Weights of a small transformer language model: rotary positions.
MLP neurons of a small language model. Each row is named by its layer, matrix (gate and up: input weights) and neuron, and shows model dimensions 128-191. Each number is 128 + 32 x the weight over its row's rms, rounded and kept within 0 to 255. A neuron's up and down rows have the sign that makes its largest values positive.
Before each neuron's rows, "fires in" lists the words (lower case) most often at its 100 highest values on Wikipedia text that the model never trained on.

fires in: "of", "all", "among"
L4.gate1353 [105 122 118 114 132 193 110 112 159 158 139 150 128  88 180  99 141 134 104 147 114 204 117 127  69 175 182 146 156  86 153 141 128  95 136 144 146 103 210 102  79 141 124  97 132 135 128 113 151 186  94 132 164 122 144 159 127 179 161 171 152 129 112 127]
L4.up1353 [130 180  87 128 109 172 130 149 176 134 115 157 192 134  77 175 111 133 115 104 136 194  79 158  91 143 136  92 157 126 134 184  71 157  88 124 129 113  85 137 105 123 135 138 115  89 118 153 174 122 104 143 163  55 120 155 153 135 142 109 171 140 156 102]

fires in: "united", "the", "new"
L4.gate1965 [130 174 154 114 113 123 158 135  99  90  58 161 132 173  57 138 132 113 148 117 124 107 141 155 155 115 130 159 107 147 110 142  98  71 149 116  61  77 132 114 178  86 151 131 174 125 117 194 130 108 167 105  91  90 199 189 182 117 132 140 148 140 145 142]
L4.up1965 [157 110 156 113 125  92 107 110 120  94 116 144 170  81  92 101  95 110 143 100  93 105 142 124  72 146 118 164  87 109 189 126 147 187 114 139  77 133 160 167 106 173  68 155 113 152 118 107  97  80 113 196 162 119 108  83 111 177 135 152 118 123 151 135]

fires in: "with", "player", "in"
L4.gate19 [ 72 124 149 130  65 137 106 107  98 131 150 109 123 109 169 104 159 140 148 156 106 173 184 129 116 135 148 125 121 175 158 128 129 160  94 142  71 139 168 186 146 140 138  78 182 129 168 107 127 145 120 154 144 110 121  42 112 191 128 127 104 144 113 142]
L4.up19 [121  71 111  84 130 177 156 124  85 178 149 147 185 102 127 179  51 178 145 146  98 133 165 142  95 123 118 139 145 187 153 151 140 126 124 143 118 123 173 161 130 103  88 126 144 105 102 161 114 100 117 209  96  85 113 137 187 124  79 115  79  91 103  73]

fires in: "to", "led", "of", "for", "leading", "by"
L4.gate1496 [154 135  78 112 113 105 150 127 133 127 171 147 124 125 179 149 120  47  94 169 166 118 109 117  82 148 120 106 169 106 117 163 138  84 182 170 147 101 164 134 178 158 145  92 120 180  97 146 135 133 117 111  89 151 120 100  98 166 110 127 113 217 132 112]
L4.up1496 [153  61 114 161  64 156 140 110 114  80 157 115 147 153 129 115 135  78 159 134 110 102 172 127 126  89  84 116 154 111 137  88  70 159  79 139 119 137 199 136 119 146 147 131 117 133 151 154 128 131 169 169 106 176 132 107 150 126  81 119  96 158 140  45]

fires in: "and", "at", "made", "to", "after"
L4.gate1744 [120 142 150 125 177 110 122 146  46 206  92 174 120 154 177 139 136 159 129 105 149 134  81 141 166 130 133 144 142 136 149 128 143 111  93 119 161 120 137 128  56 126  83 124 159 148 164 133 123 149 116 183 112  89  81  80  91 152 168 107 128 155 160 136]
L4.up1744 [113 132  70 182 103  51 105 121 121 130 151 155 193 139 161 127 153 130 167 222  80  94  58 103  99 161 142 153 124 124 115 107 155 175  82  92 113 104 160 155 139  97 182 136  87  81 188 103 105 119 155 154 126 114  86 141 148  90  85 135 120 152 122 106]

fires in: "with", "in", "by", "of", "to"
L4.gate772 [129 147 211 148 134 150 102 127 127 144 211  57 128 105 136 198 158 118 114 158 155 116 129 134 109 109 105 162  81 130 164  63 110 114 157 163 194 167  92 183 147 100 126 126 204 119 141 192  85 178 131  89 110 104 118 143 128 152  74 124 141  98 110 138]
L4.up772 [ 88 115 102 118 138  87 155 173  95 149  97 107 133 125 124  84  84  89 222 180  92 180 129 115  78 125 111 125 159 121 167 125 139 150 115  67  61 132 192 137 121 121 192 156 128 135  97 131  75 117 114 123 173 151 179  69 148 181 115  92  53 139 143 146]

fires in: "of", "among"
L4.gate1072 [131 142 129 135 122  68 134 102 140 132 123 157 101 125 116 105 103 175 103 113 199 141 136 129  84 124 157 177 103 146  97  92 137  69 136  76 127 139 129 152  94 185 117  98  98 184 144 156  94 169 116 127 181 144 165 133 195 143  80  95 176  89 150  81]
L4.up1072 [143 157 177  73 138 164 139 178  83 125 133 180 172  81 133 141 142 142 147 121 209 141 120 171 104 192 167 135 150 196 135  92 134 138 128 121  65 132 117  91  83 103 194 118 139  87 127  77 139 120 137 171 143 119 146 124 176 151 114 132 147 116 152 154]

fires in: "of", "about", "by", "to", "with", "despite"
L4.gate1256 [123 142 149 118  79 103 111 152  78 149 140 129 134 132 174 140 148 119 102 186 120 153 146  92 172 144 131 103 144 109 143  99 118  73 198 120  97 122 163 135 128 146 143  81 146 128 158  93  49 107 162 151 165 148 131  84 158  86  89 104 113  98  85 134]
L4.up1256 [136  89 109  87 147 136  82 139 126 133 165 120 101 138 128 125 148 175 111 119 113 143 125 111  97 118 212 124 129 128 134  74 135 103 137 153 123 123  69 128 169 124 152 113 140 211 154 162  79 142 133 128 135 177  99 113 119  62 113 144 117 154  99 139]

fires in: "for", "as", "in", "to", "of", "with"
L4.gate630 [162  98 139 118 120 139 148 105 134 129 174 107 153 117 128 143 195 165  89 194 140 135 170  92 165 164 160 116 161 164  87  64 150  99 183 145 131 153 112 154 165 144  94 125  86 147 143 173 152  97 114 123 129 122 105 108 177 192 158  93 150 147 109 107]
L4.up630 [ 55 132  79 152 169 152  96 114 152 128  98 151 140  98 159  74 140 110 142 102 166 128 141 112 165 153 125 168  84 127 117 116 135 125 100 166 115 113  90 141 136 166 131 129 114 108  84 112 113  68 117 115 103 104 124 128 138  77 140 117 106 116  82  71]

fires in: "is", "you", "by", "in", "can"
L4.gate1381 [125 142 146  94 135 162 138 154 130  72 177  77  90 117 137  75 111 119 149 146 105 196 124 136 139 182 103 147 128 155 125  95 180 141 101 163 163 147  84 150  98  84 172 149 168 124 127 142 152 185 138 105 163 151 119 159 135 134 146 155  94 171 172 123]
L4.up1381 [152 120 118 118 143 133  83 130  91 169 153 103 163 134 124  82  73 124 201 156  93 145 107 122 170  90 188 135 142 149 103 139 130 142 145 122 176 102 147 117 101  75 171 150 110 182 164 112 143 116 119  87 141 126 113 127 141 153 117 123 181 105 140 102]

fires in: "of", "national", "because"
L4.gate452 [123  86  43 142  79 119 160 122 155 141 122 119 175 120 153 132 143 160 190 142 147  92  78 145  78 176 123 150 145 125 155 120  59 110 119 163 131 144 101 154  89  89  61 153 133 144 144 131 127 102 124 116 125 119 120 117 149 100 186 100 114 125 176  94]
L4.up452 [123 124  57  83 130 100 161 100 131  81 130 164 147 174 145 114 132 161 183 160 130 162 165 125  85  94 103  88 127 166  90 158 124 137 125  95 135 166 177 104 105 191  81 124 118 126  94 113 104  87  47 156 130 103 167 169  76  68 157 103 170 155 159  82]

fires in: "6", "2", "9", "3", "i", "5"
L4.gate857 [106 138 126 154  85 133 143 138 116  85 157  87 182 130 181 122 177 106 125 152 127  77 108 131  49 113  86 167 105 129 148  85 119 159 113  58 155  79 101 161 114  81  77 101 154 185  99 108 132 108  96 138 138  90 126 138 153 192 111  80 110 128 163 134]
L4.up857 [109 178  95 165 150 155 145  52 132 175 125 128 133  63 103 109 159 118 119 135 115  74 133  89 182 114  87 109 126 154 206 170  81 110 145 179  40 148  97 135 103  91 125 116 133  55 126  95  94 101 135 165 132 100 144  65 156 138 100 171 122 109 107  97]

fires in: "on", "postcode", "in", "name", "from", "streaming"
L4.gate2017 [ 89 106 107 119 188 114 143 176 140 141  92 121 176 131  59 138 137 130 159  95 184 140 168  79 141 165 122 134 144 115 161 114 135 117 140 123 142 180 169  82 186 143 127 146 128 153  81 130 110 137 123 142 160  84 125  77  93 171 125 117 109 146 145 123]
L4.up2017 [164 121 208 148 102 176 159 130 173  84 103 138 185 121 138 135 150 155 142 103 126 124 133 140 121 129 117 121 127  81  92 116  82 136  82 136 118  97 174 166 175 135 155 184 103 136 140  85 151 120 132  38 171 132 122 130 103 167 146  58 119 128 193 108]

fires in: "s", "a", "had", "with", "has", "its"
L4.gate1210 [111  98 112 149 122  93 135 106 108 189 107  98 159 176  91 139 124 130 159 182 117 162 157  78 101 129 104  83  95 173 149 134 116 147 130 165  85 126 119 136 155 145 195 189 147 164 110 134 119 186 128 214 172 103 127 163  89 161 164  99 141 152 121 105]
L4.up1210 [113 171 115 168 134 132 168 159 153 112 105 150  87 141 146  85 132 107 176  96 195  86 102 109 120 134 169 102  64 159  95 150 126 137  99 114 165 138 119 188 113 125 123  99 132 163  98 134  67 120 101 154 101  91  67 157 105 159 146 105 129 171 127 151]

fires in: "by", "of", "not", "mureș"
L4.gate1773 [164 142  90 100 111  59 112 117  96 199 155  94 133  89 159 111 152 152 123 119 122 109 131 173  98  67  93 116 157 160 128 119  87 118 140 111 148 152 160 111 127 107  26  71  71 140 161  86 101 158 101 125 133 128 129 167 120 166 136 128 160 125 145 156]
L4.up1773 [ 67 105 111 129 181 194  86 168  71 103 132 184 153 121 197 135 138 172 148 106  65 101  86 155 133  72 104 143 103 111 109 111 149  94 108 167 107 105 107 121 170 169 129 104  79  82 211 125 106 173 158 144 105 128 130 109 110  40 155 146 126 154 166 113]

fires in: "from", "of", "in", "for", "on", "to"
L4.gate107 [125 167 125 172 128  92  83 129  90 132 178 119 102 141 136 163 134 121 101 120 187 168 136  70 153 114 172 141 165  88 133 106 143  99  86 109 147 114 100 110  87 175 121 175 115  72 168 117 128  83  77  99 138 118 180 100  80 116 104 132  77  94 111 106]
L4.up107 [128 157 142  68 159 128  61 100 104 129 144  77 150 130  90 168 140 148 124 106 146 136  80  71 164 117 151 159 139 127 127  66 153  99 105 117 136  99 113 170 134 111 139 140 119 162 178 159  96 132 146 137 130 172 102 165 121 112 134  91  98  97 111 148]

fires in: "for", "of", "to", "in", "typeface", "streaming"
L4.gate1277 [147 119 150 169 137 136 105 125 109 115 129 110 147 140 180 118  89 160 141 114 108 132 118 202  93 130 101 166 164  72 113 142  99 146 146 135 103 148  99 117 106  59 139 109  56 154 156 134  62 139 114 110 136 165 113 100 114 124  84 148  91 176 165 168]
L4.up1277 [135 128  78 130 149 124 142 122 158 122 103 171 141  89 118 202 147 131 162 114 168 138 127  83 105 133 180  89 219  78  88 187 151 117 157 143 124  66 154 134  94  93 123 114 145 118 145 144  29  78 135 165  73 135 145 127 139  63 124  92 119 190 121 127]

fires in: "to", "by", "with", "after", "joined", "in"
L4.gate1540 [ 68 156 120 111 150 154 121 104  84 136 142  79 145 119 137 114 149 120  99 134 109 166 112  78 171 175 149 119 137 109  99 114 151  58 151 149 121 191 107  70 141 134 123 147 149 128  98 165 161 145 154  90 131  68 211 140 120 101  97 181 140  75 139 195]
L4.up1540 [111 156  85 105  60  69 154  78  89 131 127 163 181  88 157 107  67 164 128 143 137 146 149 137 143 146 149 135 125 117 122  82  88 122 132 114  90  86 133 125 123 147 100  74 106  90 163  81 116 139 115 174 104  99 149  93  86 112 135 153 142  80 140 132]

fires in: "in", "among", "on", "of", "from", "to"
L4.gate1771 [150 151 147 215 115 141 137 123 162 160  76 130 185 206 111 184 155  80 141  94  97  87 156 112 162 160 124 127 150 133 136 150 119  44  42 123 137  88 155 174  91 162 153 143 108 136 149 159 120 154 137 154 100 127  96  38  94  91 119 172 143 198 127 182]
L4.up1771 [150 135 196 135  90 113 121  61 142 128  88 134 125 174 145 102 148  74 172 154 170 169 135 113 151  81 131 138  96 208 101 163 139 123  75  93 107 176 130 155 109 163 131 122  72 135 132 148 161 150 185  83 108 155 126 143 105 121 134 150  80  79 123 160]

fires in: "of", "in", "to", "the"
L4.gate1223 [107 162 113 156 186  96 104 155 118 161  97 123 115  94 143 149 145 156  98 119 130 129 107 125 157 119 146 152 131 155 225 140 150 163 110 163 140 114 160 159 145 100 132 136  95 193 188 101 104  82 134 149 153 147 112 147 136 151 128  97 115 176 118 179]
L4.up1223 [147 161 127 120 165 122  75 161 156  88 110 145 101 111 114 208 126  84 150 128  71 100 129  78 116 131 178 130  84 114 129 114 118 117 133  90 123 128  94 136  90 231 157  91  93 109 142 110 104 136 113 133 134 160 136 208 174 110  94 238 110  93 138 107]

fires in: "from", "between", "year", "intestine", "in", "with"
L4.gate1634 [169 152 117 185 112  85 143  87 146 113 189 149 168 157 191  62  99 162 167 143 128 101 197 138 153 148 112  93 118 123 173 152 136 130 127 119 146 211 108  56 153 140 141 158 147 138 155  78 122 123 123 126 130 122 115  79 133 164 126 163 129 109 105 147]
L4.up1634 [115 115 146 112 117  72 131 138 135 120 110 141 132  74 110  92 117 136 210  90 115 129 139 131 132 113  72 146 132 117  84 182 140 145 118 199  95 128 166 110 155 123  78 118  91 131 115 192  99 113 137 141 122 129 165 114  85 161  96 108 100  72 149 155]

fires in: "to", "from", "of", "under", "in", "on"
L4.gate714 [152  82 122  96 141  83 119 146  92 184 121 145 140  74 104 162 158  88 171 138 102 150 108 102 150 179 159 174 125  90 116  85 102 150 103 164 179 163 143  80 149 106 155  69 151 143 128 133  79 123 121  92 192  80 163 102  82 118 106  85 129 113 144 121]
L4.up714 [115 158  85 132  77 201 138 146 107 133  83 135 151  70 134 164 187 118 140 127 102  98 215 105 132 114 113 157 146 101 135  64 128 124 110 165  86 110 187 129  70 116  82  99 141  68 166 139 167 141  98 120 122 122 139 114 133 104 115  64 108  90  96 132]

fires in: "a", "an"
L4.gate434 [105 164  82 112 115  79 176 155  94 137 158 133 171 148 128 113 165 133 213 173 144 119 157 173  92 123 183 124 102  87 131 173 154 114 117  84  85 147 103 119 185 100 144 145 109 122 171 178 127 124 113 159 147 116 154 163 140 122 186 137 167 107 122 101]
L4.up434 [166 167 100 115 154 158 109 159 126 160 160 112 154 110 169 100 105 151 173 153 128 169  79  79 129  64 147 130 101 163 194 152 156 114  89  78 104 121 137 106 145  87 148 167 136 168 140  95 106 180 148 176  79 170 105 188  96 115 142 181 116  50 132 109]

fires in: "for", "in", "and", "of", "with", "but"
L4.gate451 [121 136 106 115 103 103  94 164 167 161 135  98 119 126 158 102 156  97 103 158  76 162 130 139  96 201 188 146 106  93 129 120  75 129 179  96 125 122 177 153 106 147 173 165 204 183 183 220 140  32  93  99  86 109  90 123  93  92 119 163 130  79 114 168]
L4.up451 [ 64 107 153 145 136 185 200  89 124  60 101 159 119 119 114 161 150 131 152 131 112 149 154 108 168  90 141 104  83 148 120  75 152 151 104  93 151  33 141 128 100 153 204  41 197 148 168 155 112  83 104 145  96 116 142 155 154  93 109  95 152 140  76 135]

fires in: "in", "from", "to"
L4.gate1590 [178  79  80 126 121 194 106  81 148 112 156 116  74 135 111 115 143 114 140 112 102 122 134 176 149 169  79 121 137 109 143  57 154 156 123 105 135 181 153 150 144 130 111  98 104 115  82 142 189 124 143 138 133 132 101 193 132 141 131 150 104 109  81 107]
L4.up1590 [191  90 167 217 143 170  91  95 188 160 153 108 117 132 119 133 141 141 107 140 135 166 139 138 107 144 100 139 123 132 150 125 107  85 138 126 142 155  92 155 151 101  88  69  99 164 137 181  47 146 118 129 119  89  77 119  88 132 176 133 112 136 118 113]

fires in: "to", "you"
L4.gate346 [170  82 129 168 131  99 137 126 149 145 162 142 116 123 170 152 119  96 145 131  70 133 191 180 126 103 118 150 168 120  85  95 117 139 140 164  86 135  96  90 101 127 158  49 151 111 143 118 135 113 161 173 112 144 108 166 146 155 148 100 186 185 141 107]
L4.up346 [ 93 128 135 161 113 159  94 161 197 121 151 204 186 162 151 113 187 126 175 145 137 145 147  83  64 172 144 135 121  73 102 107  83 142  94  58  81 133 167 144 110 135 121 165 158  92 155  90 136 180 148 138  83  56 143 141 130  71 149 153 134 168 125 103]

fires in: "in", "omega"
L4.gate1696 [111 127 153 128 166  98  57 141  94  97 118  67 141 112  81 112 124 135 167 162 103 132 148 102 123 195 150 134 138 123 169 142 118 108 166 132 101 116  69 132  95  98 120 174 143 129 172 127 131  64 173 109 145 149 154  87 155 157 108 106 124 164  78 118]
L4.up1696 [108 151 128 113 141  62 133 134 113 141 110 119 205 112 167 118 171 129 144 119 157  83 112 114 175 165 166 116 130 167 133  93 127 111 113 143 144 141 146  92 153 106 110 134 128 104 208 118  93  96 130 127 135 145 139 133 139 135 198 101 106 131 160 107]

fires in: "a", "was", "is", "s", "received"
L4.gate1571 [114 105  67 121  85 104 173 131  89  57  97  79 147 148 121 107 140 160 116 159 181 116 122  78 136 164  81  92 109  99 102 210 128 156 109 130 152 119 112 125 141 117 105 164 157  86 105 112 127 106 107 145 166 121 135 138  99 132 175 130 160 127 122  81]
L4.up1571 [104 178  92 166 125 104 150 187 149 138 166 116 147  93 141 164 146 156 134 118 188 124 152 147 178 131 179  99 139  86 120 202  98 120 149 148 122 107 171 131 166  98  93 101 110 123 149 159 141 121 137 145  91 113 113 187 130  99 115 147 181  71 116 150]

fires in: "of", "for", "at", "well", "in", "out"
L4.gate607 [168 144 149 126 118 168 114 101 181 133 162 122 108 131 145 137  89 150  94 150  88 129 134 119 124 164 131 113 136 108 161 140 127 182 106 160  93 153  89  87  76 220 212  99 132 191 176 134  97  85 115 101 155 102 107 174 119 216 109 160 119  98 122 139]
L4.up607 [113 178 174 139 110 162 114  90 140 117 144 141 116 119 120 121 148 181 134  88 160 147 135 139 117 123 172 153 154 139 114  93 115 197 141  64  68 172 100 141 168 141 152  59 136 129 132 175 118 112 137 118 123 140 135 140 142 117 143 177 144 153 156  98]

fires in: "and", "as", "of", "like", "named"
L4.gate1281 [179 129 118 140 203 101 119  96 101 166 195 109  74  83 179  92 118 169 168 168 114 135 167 143 163 127 176 125 162 132 118 136 112 109  58 103 140  96 141  97 128 136  91 134 125 186 167 132 122 111 152 140 176 130 135 170 130 121 143 155  61  58 147 111]
L4.up1281 [128 135 158 107  91  81  93 111 144 155 143 131 112  88  90 172 131  95  90 148 102 122 103 143 139 138 151 105 115 122  83  94 102  82 151 154  61 114 183 126 183 127 110 126 115 101 124 210  79 163 108 184 137 102  92 138 125  67 123 166 149  96 188 165]

fires in: "2", "3", "4", "1", "0", "5"
L4.gate2 [100 161 123 138  85 146 162 122  84 233 135 122 107 106  94 136  69 176 153 134 123  91 135 119 160 154 126 147 118  91 110  83 120 180 169 125  86 150  84 148 107 124  73  76 132 136 190 118  63  94 160  99 105  81 133 106 127 140 106  80 127 109 129 181]
L4.up2 [134 176  90 131 141 119 145 159 145 128 179 119 118  74 131 137 115 117 100 107 175 119 125 187 146 151  52 100 171  95 171 113 169 161 210 153 140 119 130 104  82  86 167 136 133  90 132 104 140 170 144 123 166 117 171 136 147 157 129  92 114 141 165 136]

fires in: "in", "of", "with", "for", "to", "who"
L4.gate2038 [137 119 162  70 148 109  99 148 115 100 102 108 133  96 147 111 133 109 171 164 112 120 111 184 146  79 111 104  92 114 122 162 172  40  67 122 147  55 150  84 112 102 143 140 129 146 109 158 133 184 103 180 137 149 123 139 105 163 152  67  68 119 126 167]
L4.up2038 [163 148 158 191 139  69  61 169 110 183 184 147 188 122 172 122 142 149 144 119 152 164 121 109 207 120 135 163 179 137  88 109 103  92  93 178 107  88 165 136  93 118 127 145 108 105 123 179 108 125 196  88 100 189 163 137 120 167 138 125  73 111 127 227]

fires in: "was", "been", "be", "is"
L4.gate1064 [109 112 108 134 183 116 200 104  90 131 128 104 127 115 155 185 180 152  49  93  98 107 159 132 122 206 122 196 122  72 133 104 120 161  32 129 159 116 114 197 150 167  92 139 131 157 131 106 133 123 147  87 135 115 150 146 170 138 136 195 163 141  97 118]
L4.up1064 [125 125 124 153  63 168 103  96 117 125  81 145 144 105 120 131 153 115 104 104 106 143 102  96 107 104  34 112 118 145 126 110 164 123  74 136  99 176 162  90  72 144 156 121 146  91 115 137 133 159  87 101  69 166 178  65 119 158 177  94  67 160 161 156]

fires in: "in", "of", "into", "nairobi"
L4.gate340 [106 184 125 140 140 127 161 143 176 178 187 110 130  87 123 168 172 112 169 107 105 144 146  65 117  99 165 153 136 166 122  72 179 120  91  97 104 187 102 101 153 165 123 124 119 115 120  90 148  92 181 103  99  76 146 139 156 151 155 120  54 166 121 168]
L4.up340 [ 85  74  93 136  69 148 128  86  85 136 142 143 113 131 114 132 120 143 117 171  83 121 157 105 147  91 120 153  85  50 111 120  95 145 111 167 156 171 144 106 117 126 169 104 170 133 118  93  97 131 133  62 107 122 120 175 136 157 146 124 134 123 117  68]

fires in: "and", "able", "to"
L4.gate1307 [131 119  83 132  55 147 107  91  80 114 193 150 117 122  53 117 112 114 140  61 132 115 119 110 114 160 128  82 130 148 149 147 115 127 161  77 168  68 141 101 151  82 142 114  86 115  88 156 172 120 131 125 173 125 126 228 156 110 129 145 153 131 115  99]
L4.up1307 [103 112 144 129  97 107 125 165  80  82 129 162 133 109 156 116 127 130 103 134  81 143 206 128  94 152 103 106 117 132 102 136  78  79 136 149 166 106 156 120 126  56 153 113 117 123 143 166 109 109 109 162 117 100 116 104 170 202 107 148 142 117 109  97]

fires in: "to", "must", "t"
L4.gate1882 [164 158  86 128 118 161 148  99  96  75 172 130 146 150 114  87  75  92 164 143  80  85 138  71 162 153 130 139 175  95  95 119 117 130 124 149 121 137  95 147 164  97 120 109 133  78 102  85 125 149 154 146 120 102 106 138 113  72 129 113 153 154 148 182]
L4.up1882 [137 155 125 133 111 147 162 131 156 105 125 125 158 146 119  74 150  98 168 101 111 122 141 128  98 124 123 156 134 113 128  79  91 156  90  97 167 140 149 155 151 104 123 129 113 137 122 123  98  78 163 120 109 108  98 128 140 121 143 122 177 158 149 116]

fires in: "of", "other", "more"
L4.gate964 [125 103 170 120 118 161  37  80  89 105 122 122  80 163 118 144 118 146 111 188 153 151 151 131 134 134 131 151 154 134 161 128 136 123  85 125 119 109 126 158  90 101 133 131 156 233 156 163 122 161 144 128 121 132  78 153 166 103 142 139 134 130 135  91]
L4.up964 [121 134 142   5 113 155  53 141 153 139 148 173  89 160 173 129 104 127 150 119 134 149 121 127 157  86 100 109 108 151 195  87 136 142  77 120 144 165 166 127 155 124  76 137 190 172 145 133 164 163 186 163 122  76 124 154 215 120 198 127 162 132 137  88]

fires in: "in", "of", "at", "entry", "for"
L4.gate839 [127 152 162 130  78 143  96 150 113 149 192 100 179 140 145 154 109 140 116 103 158 106 104 109  91  71 131  94 120 165 194 114 101 173 156 110 111 183 151 111 110 123 141 107  85 162 110 153  74  98 127 129  83 114  64 120  64 117 153 163 105 100 156 122]
L4.up839 [143 162 148 121 177 144 149  75 145 150 136 143 179  96 130 123 145 132  89 103 130 118 135 115 205 115 168 143 162 148 146 121 109 130  98  61 143 120  87 177 148 138 210 117  77 149 113 132  75 120 178 146 121 129 115 111 160 106 120 104  70 137 126 153]

fires in: "of", "the"
L4.gate535 [137 101 162 104 163 131 129 178 113 152 143 145 160 117 142 125 147 140 136 181 107 176 137 134 109 134 142 152 114 181 127  95 123  83 120 105 110 109 124 163 144 145  33 142 125 135 103 138 117 118 123 162 154 133 126 151 111 156 125 162 120 137 154 155]
L4.up535 [143 158 153 100 103 184 138 188 140 147 155 139 135 114 154 139 154 155 137 181 183 180  90 132 102 129 145  93 135 145 132 146 106 140 108  80 156 178 167 159  55 165  92 104 184 159 184  86 173 133 125 145 163 126 139 132 126 106 127 151 109 127 156 130]

fires in: "who", "he", "she", "also"
L4.gate132 [ 81 181 114 110 162 200  93 154 109  94 182 136 144 141 140  97 137 142 157  91 170  73 152 152 104 113 178  79 144  79  95 193 139  64 159 131 129 140  80 118 112 120 151  69 128 164 106 134 136 154 175  94 124 176 125 108 156 177 112  95 133 181 167 139]
L4.up132 [141 159  91 125 131  96 107  90 111 110 127 163 159 195  66 151  97 161 120 141  87 166 103 124 167  84 152 140 139 152  91 145 131  96 140 182 141  92 138  82 124 124 117 116 115 158  92 107 122 165 143 144 148 162 150 169 123 160  81 128 149 107 123 148]

fires in: "was", "is", "team"
L4.gate746 [107 164 175  87 143  87 207 173 111 170 157 132 153 177 168 133 191 195 157 122 155 135 187  75 149 171  57 155 180 158 134 127 104 149 149 108 121 143  87 161 173 110  94 122 137 142  93 155  96  99 117 131 139 102 109 148 144 119 140  32 115 152 109  80]
L4.up746 [126 170 189 116 110 145 167  65  25 139 105 128 161 134 167 136 129  95  97  62 114  94 168 152 180 125  66 110 146 158 101 149 135 135 136 117 108 134  82 106 151 168 112 107 130 175 196 121 101 144 111 156 160 104 147 123 104  88 152 167  89  97 157 148]

fires in: "to"
L4.gate1538 [ 85 133 128 172 127 112 176 103 146 154 141 151 151 159 169 127 151 124 196 121 128  77  86 192 160 114 119 139  95 106 158  79 101 148 100 147 130 104 123 141 176 115 111 110 108 136 163 117  88  73 104 150 111 104  76 169 100 166  97 121 115 214 132 108]
L4.up1538 [162 140 132 153 142 136 132 138 121  85 139 131  78  89 118  76 127 124 173 181  82 129 189 100 144 101 121 151 122  70 145  71 136 129  70 167 108 127 133 121 116 171  80 107 130 110 149  90 108 116 215 178 124 132  77 100 135 105 115 142 105 146 103 109]

fires in: "is", "served", "to", "has", "holds", "before"
L4.gate466 [146 120 113 133 171  96 108 141 163 131  95 189 138 152  93 168 113 111 105 171  54  99 102 120 160 145 168  89  82 131  88 173 139 101  94  97 104 140  83 126 137 143 114  89 104 117 119 150 157 107 153 127 169 105 100 152 142  93 136 136 115 140  80 135]
L4.up466 [130 116 149 143  86 142 112 156 152 147 110 127 103 163 123 145 110 142 101 161 157 131 161 102 163 115 149  58 111 115  99 125  75  92 137 144 142 165 135 118 110 107  98 135 100 155 143 173  54 108 126 170 157 107  94 115 164  85 194 166 190  79 105  85]

fires in: "in", "under", "of", "given", "granted"
L4.gate644 [159 145 172 120 156 137 149 138 116 139 121  62 121  62 130 152 113 106 103 174 168 114 151 139 110 137 170 158 179 127 134 129 137 119 135 141  92 160 154 130 178 142  87 101 101 126 211  64  91  50 199 153 157 107 131 115 123 207 154  98 134 120 181 126]
L4.up644 [104  54 179  79 157  90 144 172 134 131 139 107 153  90 116 143 225  90 123 154 135 141 131 156 103 174 141 126 159 116 110  93 133 112 251 116 150 111 135 125 158  57 141 142 143 154 143 106  73 166 128  87 143  62  86 171 128 183 128 148 126 150 146 133]

fires in: "on", "by", "at", "in", "from"
L4.gate1749 [182 182 118 108 109 109  99  97 157 146 101 102 123 161  72 137 202 147  93 133 210 177  52 107 152 144 160 104 187 149 119  96 129 131 152 138 108 122 123 143 125 110 135 111  95  74 181 175 161 148 140 113 119  88 134 128  86 118 139 160 105 153 166 109]
L4.up1749 [157 114 121  49 159 107  95  95 133 198  77 145  78 146  75 126 136 149 144 144 144 213  96 125 146 124 155 169 134 157 197  98 119 133 137 147 107 173 121 206  84 152 127 154 138 125 131 173 132 116 124  96 150 128 172 148  85 182 174 139  92  84 175  80]